Weights of a small GPT-style language model, trained from scratch on English Wikipedia.
Size: 8 layers, width 320.
Training: a variant of Muon for these matrices, 290M tokens, 9563 steps.
MLP neurons of a small language model. Each row is named by its layer, matrix (gate and up: input weights) and neuron, and shows model dimensions 160-319. Each number is 500 + 40 x the weight over its row's rms, rounded and kept within 0 to 999. Numbers have three digits each. A neuron's up and down rows have the sign that makes its largest values positive.
A block is one neuron, or neurons of one layer that tend to fire together. Before each block is what it responds to, as a language model described it from the Wikipedia text at the highest values.

Description: The main verb, or its ending, that follows a named subject, often reporting speech or opinion, such as called, felt, gave, asks.
L5.gate331:410594540507486423465524491469497528519534501452433411487442526440453457525417530501522485480483467556451580493516448500498537511504514446504527432462530580440428485536523489547562474431499440470436579510451512543529449509444595444561483391532518469504561557567554521506476498532513526491497495519500528564469555542515519460564510456470543584522521510523501491522538532414514465519402520523522458504496508533488532487472499476467474482553434471463473449535529526495505483516493491
L5.up331:460511481558448461517465454465505509515531442513437443597477441515536465509505493444498475508477535503466584472517457486507448443537498453516524479521561513536495491589500526469538485474417459547440468494509452530511477535513538437437533514567552481558497531496532571488458437553562533506494542534515464551514492505445538507496502571448557562504501563486514504455611539482473499546461508493507432409484506486514509491492540501469481467550493517484446552436517489445492554430470477
L5.gate363:523518491588440489513548485541543473514563490544466529584458534501467548491455529504537547472497396571546573499520506495479472502430493488486511514530561495517553481488499536509566464504540556461489471503552463452517491497459461526548483477528525449585575553524572505528479433521510451452492536466505492529437507514506548532506470476460561509459511575488473513476522485516450495454422483479492508482498473581516518463494517482489451558522425600455497497503474538502514490457456486
L5.up363:541470538522424490461497493572462459543511580441566502530495493597491475555483458484524453529599434491464574471529471432551573473469511454544475478487538493465392532435525583439502474455507469508465536483449525465500521496518498456501439483507459502479515463480490542546459430500503566521559501421486549526526524500540535484517466436439508521476427489455545478465474526453504536491480518492478526464564472499446436520475495534443493538499580469556484519439487510502544458492487512
L5.gate377:529474486539439506437466521526540476497566458502520445551500426497490523497503512478495482545506473514570582548475481502497460447439440492513560486538581501546570476595494523471603498524535514533517508473475550472531577442427502493556471475492511499516561509549474485430485423517447534538603488461547484460483508517457482535597502463493541575536488533451515555449524414532458524525483463532495503470468531470498490560451524499529462493499484541516492547509437499429545467545428469
L5.up377:580417477563425494521511488461503482494517483479544552508501482539451424499416565505522512536537481501526575434473502451519511518558448500511478581463451502474516465494564405512518492414567534482511534473520540497514558495522481451441488449597569527494506531510521506528520535487455506498516422422534481477455532454491469528484581449516447470485409535520517585510422476468487499482428535543505522484450513528495561516454465562522555500544515476513540527554506480417413504550483492
L5.gate553:447490522570461470536555501576476488459600465476423472487527440524457531441533474479476527473563517508630542492513533486478486504507513526493526535551504496552567412484527525488474547558499524484476460477498482575496495564440516439456464500452580425523558573529511453458533456456444459526545470505535549453541536447480591478495549469473461495507509496469493507427521510557556485522538556550407587507534505570502534541505508497505482530446437457557462476546463524496430488400465520
L5.up553:514523453514405554463482444406475548481575485506462480504490490482512460508516574498442430515472476515575596485502597497493532415466522477577439508527523487466470438487518582435450493502559530501488473496500512483539462465528513467534539554527494457479535504534468505526565488439527537483506474454490576512539536551391544475562480460478472545495548514503509502476460504551535527490534454475479497543423516474460560471477441430467565553477522430429466492549478524519483547442475492
L5.gate714:432476557506501525494531470503531548504537484493497502496510487515530511547497432556476460506509417521494488558463441502471562544502532538522461495446555509478524542560476422511516480458479537534529439558516523490485561428560513523517601457492527491541477564500494506455571515588490519431467498581484505486496492503542502500496520393545472482499517478469526493506509578549476550551467499484522481513482520452514536534598481414500494548520529437497472485555544462496430480444504522
L5.up714:518451483477455504562491532512565502549464485477534408460525461459494511446494507501449485490438535552551450501492529468585432447533455511491484400509481538508534488512559514525506468537477467393573482558492506478492544527426464509475496473581494537493474530520481434488462509457530536529546550457523531520511430526436489556494504498487522481543450553493482488454453556518525483452484536560493536525542520558544470496552525502479499504555520507520460456515469532478558580537546509
L5.gate994:475491500523485479569531536463513491496544513512467471547535518447494525524494534576449502528514496462472409519552490406476454455506501487460516560501497482504507573459474449526578505451490607467516479500512498499524439540484494567450522475445496592571589526497538418509572510507510490514445427526603536482487457460508514491518420527484490451484470512537460470487463564563477535503538503545516500463500511511565521450518575439454454526514483506523502461429444459501576510527492450
L5.up994:460475471515439501504490471525464501478574484520512476495513494469490510604438516556521464534492482462477510554519499476416460499444522568518491528490467463472521500498419469487497468502485610526461444512540548485502488466552454545515536512475482442452551517503516496471520525492518496454418425536493426574473512472495544611489446442494471462500518516556511471481518551479373542533518475559503479521543505470511504503488436502476534518532495515448489453512512507528475490544510521
L5.gate1082:506493444501499418449546495536558449452577499481451447494485440465510427532465467552494512479582456585489550530431485440488490481461476514561506566511511495440519440466493507499574455480567555522517498531567504519545571471533533466490508496459528526495521462481555479489499527547472510452545496452565488510527548466449523495468504442542460496447523518522528547479474527553439469433496497556499493481503498500496576527559475528420525588541465487540380459471512520531587511517528465
L5.up1082:532521469526578439604504442560502546495589542530494465624452522424553510573496435498511524479550456543517474521498544483514460539442497425519508457496544512520518461498458538505586491453454517565434520452518549511529473441446508516478491586520484473586553541540526491557462524567560503517427588452522518523491517490470476572510530513519466561462494515515550523544565487493466467570495531499476510444495443512491535490491529456551557510538467483510480481449501466514504487488498488
L5.gate1225:503545358489497552468573441476541454509460493546442465515493560481450596493509540522491489495569486507572466540484488495495501545514573422533465492448497565460510527504447486500505434486482466565531491486567448452494531515503477513482507465396548422538505540464498448475522461505497534489537539516501463496501524514527544463488497546494504539472497472507478459491499518592544522483442523531485549511547484490528523451407536464534529473466472495498494462532457487467549497477545461
L5.up1225:465464433533494480476537443524495488501526422466444483504471488478521443513548495449460440463516543512518563490485531500492449496557471580466543511466508531508435504489531490412431525447536526529513444500507502453564517523552470521471453490495545450497404576541513457535419495503587540493570514478435573539468492548507479505452477406505469486527470488524517507501518466459489538525513538455506454516473494416409488581400477490413449590462513420497476470516544471461545561465464453

Description: The closing == or === of wiki section headings, and the line break after it, as in ==History==, ==Distribution==, === Career ===.
L4.gate5:465551513512432465422465485531439467473492398521581490535501500510443461497450441528504493446533419512559485507484402498452488485514531521438510503476488464482421538481481542491489488461527479468488538624504522543587499480468432505490459490477470429520500539503542425474508581461502548534497466559545558452448487529560615518560488482548448495513479529501543548473460458585496430525489522503515496464443472483531465502543523470453466520522508575503522472554477443505528468444503401
L4.up5:424472520475518528439486531443396502480473510526503518484489551410432548494498451473531481498501557488532544459487472451477502455534503452463518528449463525527394550509525569528483501486500428522491499613507490454579520487474521482470488538493567501577454475562531458519467444460440526557471453470528544515487476545608558519544580480442436471509507519526528502538547476427523450518564520474531525503455557528517541540509492509500461470490568499485463566513477525518558549450538491
L4.gate126:422517524586541488453461493456512482481539549463494553427490556514455511459515510526499593509494511495539507420520544554510474494527528430536494500532495487510519525453540493525508534530478396509532553478518471545509507446532488457587566463512502424557452444542490476481483487527431510496498512555487503589488461526540553441480406520565516558465533519420547534465507478471485504504447499515519553484511517519513539434424520529531479558532480564489487517550502494475480590517496513
L4.up126:535489489509469502532471542481516515524497531545492400556552486512562498531546499462491491477440549543533458549476483465437506509583494479414580512464475455432420551454533550539545557580455507531442532595511467463572493573479480551424519474494546536485466514521468440535497547484456471504468471392457463467492554484512521489489509472561488523457474498453559572531476564520518470434573473472491477528471462542513451570531506466475453512524548519558384593507539545503532560506592548
L4.gate854:530432496525453538489548492477471494496464568476587495502503515487518502478491450508517586445468511515563510520512483416490523462518494511534453486522436500510510506493559544512480533570580502516515523485534508538522530481489499535420520514523534517480443430475493453462497464544497495451468482448497481525472555519474457417486503489508476548462431530484566552404527535487576529491623455553566452488475565525511543557470574508517552514591432534527472445533512518469501475565515501
L4.up854:543433457545495539468495471436463517463478592483553501524488490527481503428506493527515500471465555560506496531480510421483563524564458483560390491575498547489477497498540520502504571505544481510508547464498510469549489512473498566392474493477519516507456456496466498471571483520445549478508459520523471514463511552516510492473514473497494504513436488494554527495489507495518538469562492474523479522463567560588452511526587528495569501578522482476468452517526517499482492572529465
L4.gate917:457565539521495520408465504501507527506462527479601560529442487470487526509454510476502453518488549445444505542485463496445490504456511420460488556531446519483563563510429443504528523537477587482492480436537419518446447551433521519489527497528519579540511443503530536483508518523547560475545511489575533491447518563514509473491525518437551472514498510500523478496560565535481565482484512511514531473478529449503537510395505501540448511489494481449518484486557441495604510523444454
L4.up917:524472496557491514460477422478440526535478552576457476468509479551510489470497465567519474505479464477521518502538490454458539518550457451534473573454546565496465563591424531464561513500543501561458470501434519482495463459551469512477492431545511512505546455552514377558451564491457525495574449517456535589483485579512513560511494502532498519552518429458584514523528525509524519577485519478449523592499507532534485540578514434481567462561533507543477534447500438568500488560477563
L4.gate930:467590509484517470499557553510482543516521571454520451485484516444513554496483463472529517444491520524419514529501479458481572484579505428438510524486460451441495439564449516532483511512457514491535522547595564564528578487503423502457495436454513488484546490549508405482561529574546496479501481546432473492412508558517460495500516500478540462453491530476585486490602476465529468523544508547542497498502557492557388529481513538443572518512456482451506533484530470593481523474538481
L4.up930:494505481479511502524492415463439515465495530521551549514560425465588531487525549458489499511548490566503490544516476454535540577434465456456515444601486547443556473477445531411541511448496499507468542574473534480482424523465487515463587473483495498507509517463438550515467539574493448505448520482482545503439445482493552457479484485527466455467480477455616524494501588499543437533513439458489544533492508531497477392499438542472455462569443518512542480435543527479550505497594485
L4.gate965:541510577522536557399474511445481511423492503407438502540540549477476496444478425506543552473471491431527478554511475478471449540513514474479414497532565517439432469495482485521491513534582512539550528542507495520562522535565459517552456542534592465495560544495476484463557529487557463557545489519452502520447516485513454489471467494522497578430502540507563528451519490439496525528474576425451502508453483507591565504496512502523545497558494476495516438486469429459509503502530442
L4.up965:507482551517526551472509549422529497502507533463495498544477514507507603447511512480478437418526521545508550430503504486485488503552535491536467536562485495461509551484477543539530552455584584489577510469501488455544484524454534496469513531498503511470501548477502422486500526558458527531476438405484578566489482536476561420522590554497484417495412484506517526409484475444509512472490559555450521507551495488589496579505452446465493549503506446463472534475450520512494598464509513
L4.gate1181:513598513491474465526512565513516471564464520521484483453516433535511498510459533471434537477490548553520486584543482495451492438464487533490490510537554541474542457524445589544553514564529450530586536573557555491534574556484519561498428472530468496439517474519461473475468495474474511619445462521538537479475456507472494516477495481432504564430493558535577506590461553545495464528548526475477533544449513542521419539526525411444529458510500477474510485478546468510560492516505525
L4.up1181:526470478528422470484498422482525480425511450522534504525531464506511473532493429546429559513505493553487458487511515506508515457462478521544547569566537497571481508474504491500522476479550484526491523537457541495536476522483465542505467513520458532524455515509514479501418530493539425509506527505434519440452501478492496559408492455527506515499483440485441554466506448442499497584485533465502485586469503523527559515461481542500525521516476590493512528531498468471541454484529505
L4.gate1224:517507503592417541492470521478476439516517468497467548493519520501518558476453520520524470505514554473553460463541503460498449437486481496491471520503522447545474450486522490456523512535480504518520581506450486484509460485534491485493545477432481452518569513455537470486525448483459441504565506508462468533494557507508522498589478532477505512498484516479476511474502486528513518426466485477515560599420509472579473467455492523441482399498491475494484431485444481510544560515530540
L4.up1224:458478532498514495522523532578588529386477494501524512463537456544475541530524502524470501544465497466472497497547538545488484563501583475509565539506486483474484492571517490502555570394522470614492497522505534504485531546509390505510470464491537487528486403426484549535544508535567519536490509509492549532474504509523524539490404530456541491428551482478537480503480559469445531535525518457433478450534532532514482474482536416531518535530510477479502466515560529524517499538540526

Description: Finite or -ing main verbs (often their inflection piece) right after a subject, taking an object or clause: found, calling (for), describes, designated, declared.
L3.gate870:532486496536500476498543545502477505467555520474528429570595475486498605460468443471527516517562478507538494515488504530479516461530481508483518517477506491492482460496502516500532532482549457433495512549475557505591438459477550466497537487448544530565476547494456512525447496473514459547525500518508508521538482541466475525461565500490516428454470579493526448492505507443538480502514462516426493492425458514497565528591488477516555569502477456546454512436426465549513488501554531
L3.up870:596495418517468576432477475411565487505542530507487455557501474512455493524486454490500546563557425483524544525508512530500443497432558502555554512515479473423518438514476521428516534475527443546436511548520459433500475449430520472495397575507554495557528550542484538434460500543563479481531438493460531525524500535447531486556526533554462504407531503548452456539503499482484522542523487514511545457466456555426469518519505559443511612555512518469515471510503491516488479429487475

Description: Closing == or === markers that end Wikipedia section headings, such as History, Description, Discography, Critical reception, right before the line break.
L5.gate302:506521452577488482471530582491438560491518511460451541502471484487490525458460507491509548539467493519528485517495569434504481500462515538512557528527505554439523462565469461451489423541473464523562513506458470532493520538445471488515534419518536436484525464434458470470500501550530476482524561438525461495479459531567494575547521476540502498498436416476489536531521485465542539477518527550507544502531413464512501460518519488550524499517521471530371514491469503418445521520521467
L5.up302:389453488574460439459442524547442498506481565460508468557523471485504532524474519535573525517518413483499507560471503480505483433416541504561551557497443474433495482515534548489491564572491505512481454551446464521547545497555476513509501518466462496485483451575477531508498592565519450521450528460496419539424507549486447538463462493484493517531540480504480487487547535472526475487392459538495538552495473596461464563465443481567525445534536557509453541515567490531499515462457512
L5.gate483:499541587458500551508511519493437413507468513515531439459538549527497537493542544465428526467531526533539452538413466473479513498536466536485494518529553527497396511568438514433477510492521434523525601575533545489499413529446467493519519474509547446531578435519458506479543471493550561500503522602492538440497548534420438511477520524548527553507503543537487497523556536551539577561440516524439503493519461495455454417434524505508544514522487559492487547531491421589467489422488487
L5.up483:427533506473520481457444517476460420484411517478520558505534552469487466507452484436509565518455558555492432495503512489581527475543524543441453480482573444489494467508502548439446447505485465462536456579481512518509515530479431548499461541450556524498506491486514569488491453467509531559535539475444506539532533566552478515512417467563552516558501484552563512532513472539513486517471495453531502502480524547481471505524482529464493522457566509524488451553528421469506524535482487
L5.gate634:487482513521467495490471454473560549449524452553538516462565497488528486446499549490411624488541488514481432494432571473491508542531519504447516461474446578458513445557457528497540499533469439496501453506499509509527521536445524494453475478530548495528522390478556546508491483529579486492493531527562459499540491480484444518467508434514568577401528549521497441513554536495371468475542517497550519541533559466466515511497549465500537536544518452542478541567531456585518522476551514
L5.up634:469468513546529510569518471486493559547480506445453552527426542503544464533544516476447580412530568621496507434493473513453500429463511496400484506485500454494556498500433529444513495518594526470540485524483564506575526384486448463490544533574488495462553527554495487473545518454454496553455486419403488507536574485494492463506526453548546509574485531553513482532486512502446530477479457534509540503535412531534486471525504476455476480510430506561534479444462514507549517497466521
L5.gate694:492510543506552519531527446519443481477534459571486428536454480524563564441506534499511512514521516494416464523534502525514497496489490537483544546510478517488492481468455467508555475466569530518534584467489449487500514411501557525447526456559508442545469479419579567461538516508490550420524492534555524489511521494439536445501460442471504494526555482484537538513568497524438476448552476468521551498513509521442499468541534417483545537521470493527511502451492529483510478561567553
L5.up694:509430563473464533475457484570500541528490530431442488507551523518558540491482482478498497374531479552474461458434540466539507434491447585510394466503530473476613518521476480490533498515498535461495434516512473497510536517536468427517504506522454467492543496525502541548480528484452442484493475492538493550515482437544460487583504418555549496427520486520544391522492477525510509526483457448505535462467551513467487441469540489504538509484500498541547544541474499449492506474387541
L5.gate839:470534542457470510588511449493537475490492565509513457509416482525557520590523499535473555521423467530478466450555475475532508508512500473475397451496454411485574502551488565585473438559498511497509478500475501491428462437461524479481432494487493427486491504468494467473494509579529411500507502520473492463532506522525506467531506501487491522495517465509557515591500499511551488521597510442558487592537505427486511470487476394473553563516520458524492452456597498520466542509465527
L5.up839:469480526450409510451501525594557422534522472479505429483446586584475510558470486513500517520507500454588503478483526514531425475561501407517494477353514481525456547589498476534541499532472552503496562446490438450513440481511589467514502562550448481524488539470564473438552465476539527524383552491474536504513497508481489528540541532460508482550475526469490504527440560460531461500489485528431499487580483507519529485485430461482589524582500516524520529452507515492518433499441484
L5.gate1093:589444488565448427540469483497492490495537506479492490509394472488539545503500564449567479447492500545437429517471573443434520449495517489511496525470553440496518425562548492421485495471554521446491542513516424512491552461481457485514498471519509482520478421518511470415487512447508532470504506558436527482554499523393409515477390526582550487480526500502501455497501584466483561468503500517509490526412576527531543510514547576523560498491490517417443518543464527507481522527489543
L5.up1093:507461561500508499510566524497601473455518550482525484428498457384517426479540511487519495449543512559485470462460471453487501529465554503507450482434559458501450417456502485506444488481520421499467503462468529485537452526487562497486504441564523514512510414514437501533467444453478465523482534432527524500516543565493491430498505419512532519436467431458520518459555508478505500462460522519476497445455486443513520534517515506528584491513465531505492524466502507485515435570531480
L5.gate1247:546515562593573485470506465467464448541507572517532517550525428501592554504474445564501521472543531582484524532512487535503495474470515486512491477458506555494475446479550519575468527560499524519474424552599479465511441465468483510440513532472514516496525535510540479493590582499535474511507584525516538559474498463531472491465508443531510493421502513414486504536565474460474563570460515504498444492481523506514552509526548554475546502509549455516492547495458451501536466458504462
L5.up1247:546553543555499506513595498491549415491503403429520501458562518497416447456489519490493463484471527516500560531482487502484507452544497504562465466476580468474518446497533550521417454485445501580505502431495558458603500466500460536522491527503475535507508473591517520532536516537566457533473498469456576479528490470496471489487424510473544514470476483453492444535532526497490485620523450497490446436452487424510519458449450512461458519469487550536614478469503513502491515493527541
L5.gate1262:482588524550537523515506543478521496489462522453482474471506474467525481495509535459467637504460580525496534483406531487430507546470436446521524513505517419506450494434541460519467518562502493497435477545479421536455547510522501517509521452436484549514505518480480480486536444478490477462476496467495443446553558527500468525525449386555532548462468540436494505500515518509532522470500569500532547492503536494570535473498535520464583538577438488488465574525497526567475531485475523
L5.up1262:475536464507504516512510503470448435498482567507468502502549495434557541413467515499515510471468542585518420544536587421506499561487564438568472505537624552469516495542507481517546505535517480469508435487447468465554487455491516503415475486435513525591475476480517443455547467512581525519475522460389480517521533456418530480524450523431521542459500550489538489489499509475542484526569510582512536525490511517469529471526505398514528485598438547512488545501494502518495530489570494

Description: Closing == or === markers ending Wikipedia section headings such as Plot, Cast, History, plus line breaks after table separator rows or heading lines.
L3.gate702:512475539508543476529493498454493486468478473546521450555478449528555506469562490456563561426498509567454532512533438527412471420521500497377492496479402516422541500487548435482497524575571482446502486523511561507584555476458501472493512502481479442433524483499538578498449438555510535478514503528504500494395569508414491512514497538486469477513555553509545513469496454472532514524458532491552517494566596551533494476501415493459574491448539423525487475494462516497499518543536505
L3.up702:490455494551573516470502513487446482422507465473512446474443502493532424462523493392551513496472569580576467469566517511474524543504522487435454468519547529434480535447511535463531502529489545521485480573522518495531540473549529462512515459538508534530540478510513585547474465574445537500567506480503507532505483452510481447486451436482474505378556468489533504531490469462533487476510513516507508590596530522514567476497537577496584500542508444492608545445554486454555548560593572

Description: Final piece of a verb that takes an object or clause, often after "to" or a subject, as in asses-s, allow-s, af-firm, found, depict.
L4.gate92:489494454461541550481480550494514555515558456490468535508531487441468477496446465494422533528464560419437499529539509487552494518486500539480448514519485472522519504521498478583525520502554476463562474478523588519525513517497411531539456501527497491497535473537495498524532543502483532521485440468574533508414556509416533517535523459558490469484504486500505546581537515535468479484475531530473515515523493455536460518400493475499442567436475561477407495512541520508477566584541546
L4.up92:483467463528549501469403475519524460539554488461513521477510555510555487466477519539499508515470584520528522498512575455466443506468473567498546530492479588476450514518391452509461456512476546509553571535444475532534507470431481508512478557574559518509497544470446511484526548477459518571444455526490523484454557566550456441528491544446529538538592502482448576541514442473521461518466496531482474432444479503531586535455437499488487467566463498501453451496511434506514442491508515
L4.gate397:502428504505480517464531506530484511536584522504518529506534489470483572493416472490480460468429479542550474564464530549479540548493516489472518480546469501376453519556468476546513460553597504485489540551480504550519448449487491467527536503536574541527507600488524508456515442506485444450494451536545501429529543432546471538554543497510448501442509596518479541453484539499506489485416532543523503486470553483488482467482488451475529571478471472515451532502556511547492455463532541
L4.up397:430491499546507489469450505505580488495539457544451482473538471545533495581484480448462518484456508530483492566448510527452570458517427483496454485522514515491481504575407528467523520507554529527550558515556535563490539478545448487540515559492562538531532538487532588494502469465469457506472478479480540485500528486477485494455476581515496464470559540566536527522542496466482511473455499440463484538493570525495530496506482492523473523528445462593440568520488456579514529497519497
L4.gate452:533518481548503503510529509467584467449634468538499503585473492482483478537426471470567501510550410509531511520462503584470457563462372495512508460545576550488548438539523509549591493440504472462502464516488475519530452470497529502564499452508533486541562583513527532503459450571521500474483486520523465459464443537438513569487507551510562494449530515561462530436495501472491479524432487489494546470435460540487494476496486472476538540487438518515467498536470537466489461523563472
L4.up452:488498452442527433561491477463528513508543482453569437589503493482519438459493452484477537486594496507469571483526491461505553516496496448627511505487492576487455459473447489504543525408628489540473532540439482507459500504483571437560559500420484471511490490492498512522443493464482463532483557476510456584474503510504536469529545461502461477494509550551411491494486412415516536499452535574486447459472491524475546495571469504493577535585479483531475486495463501576541552505449563
L4.gate613:529490474464531493430553443505484468568493461528501476478499448504535477498540419482533631435578455387462519529494474458448445474525479579449529479516527508459463448510514501522509520480484476442543502531493518481537501438467510616549548569468548457547558542528443522514524503481603489459470500429486525463515559504484493537513491469478509482495473538518609458524532502519448531513479509522469516488468405509413517550574511457465530548445451453544432505574456500572509519499478486
L4.up613:501464488486528443433516557472486499535557445539518459481566493485533466502571497438464514504533512421492514548531475550555430547517565551482515493469566522542490492508404538480500523466508455520536505527510562457610570530498475580536517553485589496554549466513480544490491460519498504486505476476447542375503520464480460478501498500439477487489495452526497575516468463467470493519553569502508546507413520512444535509458455467476536541473474529522454531529519454491576560560485505
L4.gate783:511515523465516462497474501487470515516600449471507461571499513527510537609435481519492519475506507472464527505511466495463529499510523512562474434499539564501479480487511486446482520529473394537504481471452449440562526507532509531493507467484565468412502516456531499469489444496505444496493530527474433432529529512435480510488513564539580462519592483430458482502501486521501492503463514498494510520440498577448582465471574449469523605538485493448452464492531464510513517480511488
L4.up783:485424409510507511433548499462531525471611492478502483530561521471482527442472499484525507487472524527585465473458483498538491523444505449518499531566496525476511421520443491456523484492515490554539533517415483493455455472457499515535443476483485467516516501506440488489475459495473522469469476524480563484521472515480512516544546440497470450478530615466435557446480472466494521445487490470543503469447480522501524516500499509329481479529464553485432529531430536422495506546522495
L4.gate791:496440457495454520468503467506533569480527577474520580489496486445528525486473465526474495482473476411468549602443511487515466476484539484490452474481561486480508537539518436495499444491563472486510571525511469544426447447518473511532542521471575496576528451561511508524515503518414495520482475498477463428492479541532474565523490521556524510457468524544519584462521492503478508497479476434476487540486541501526441466499544446482471567491557467480446505477501496486414475587548501
L4.up791:521448467553544504459496541563577489512505562450521551562455574475544452486465507483484499484425457452464540581441528458514471496598496490547443513482584476466443457481463475477461447485549489498535486502414517568494534465475541506499557542440469521540444480503551467481498449459451450466461489497493529431480471503410492540429523492491497493445506467508524596523516510503498558441446483488448495533510526536473471537460519488516433499491524550447438518581450488481489526505534509
L4.gate805:507447444503500426475522508569557499572575449487509458534500505495490435570474434501459486493538462460488496476503497477439478503479540495533513529541497504498511490469491584533593469473563464554516486488456497525494415381464544531495466483495533500400508546555542543517465503474493500449538550557520483493555527464512497539521457468573501536472554491597497458546528492435496528553467528489503525584482466503471475538466468489436466495519447481496444512478406515549475596425469562
L4.up805:586503512563450517480462435538575448527539519485455465560464484430501517579487414515536548499448435479433515543535504467442439536459547485541460499538549460500505451430499593516596528475521442572550491485535504459462404494492497502468475537515533500429556548485482466494467481507468544463509478521528472529540449450510541491530488477516514547416574471537553503499578500479490478589464556521494526486505441477520531501486495514498460472514435519524481479464536518501512536521433513
L4.gate1193:487530524485423444511513547464482449463567426521507490568543465490559445536455521523507465454565528553580502489483522492461563483450498497527504485509557512468504478517478514480481528536551555491528556470491505479504500512503509498508499478556507503534473522559546515488430493442545390479510520506542520550444505532475513457510551493529521483456517453501489478428483479495546537419563480423459504532472527529509557537452507451560432439489529540490507469546486444535490527490497479
L4.up1193:515537480580482508510474512520524485515515542429532452526524436515556584522495458514514512441488393548479574499386405581507491515485472453534478414507518546459515537514526463503537556513565517501474456485522485452534507512523508523539488548497464514553488529576468522450506505573558533427453527504523457492522530512474466566480461461486475524492587507520539507470550500481512532508479535526471534552482480535511545451533507490485543494449503552520493465499541473583563528477489497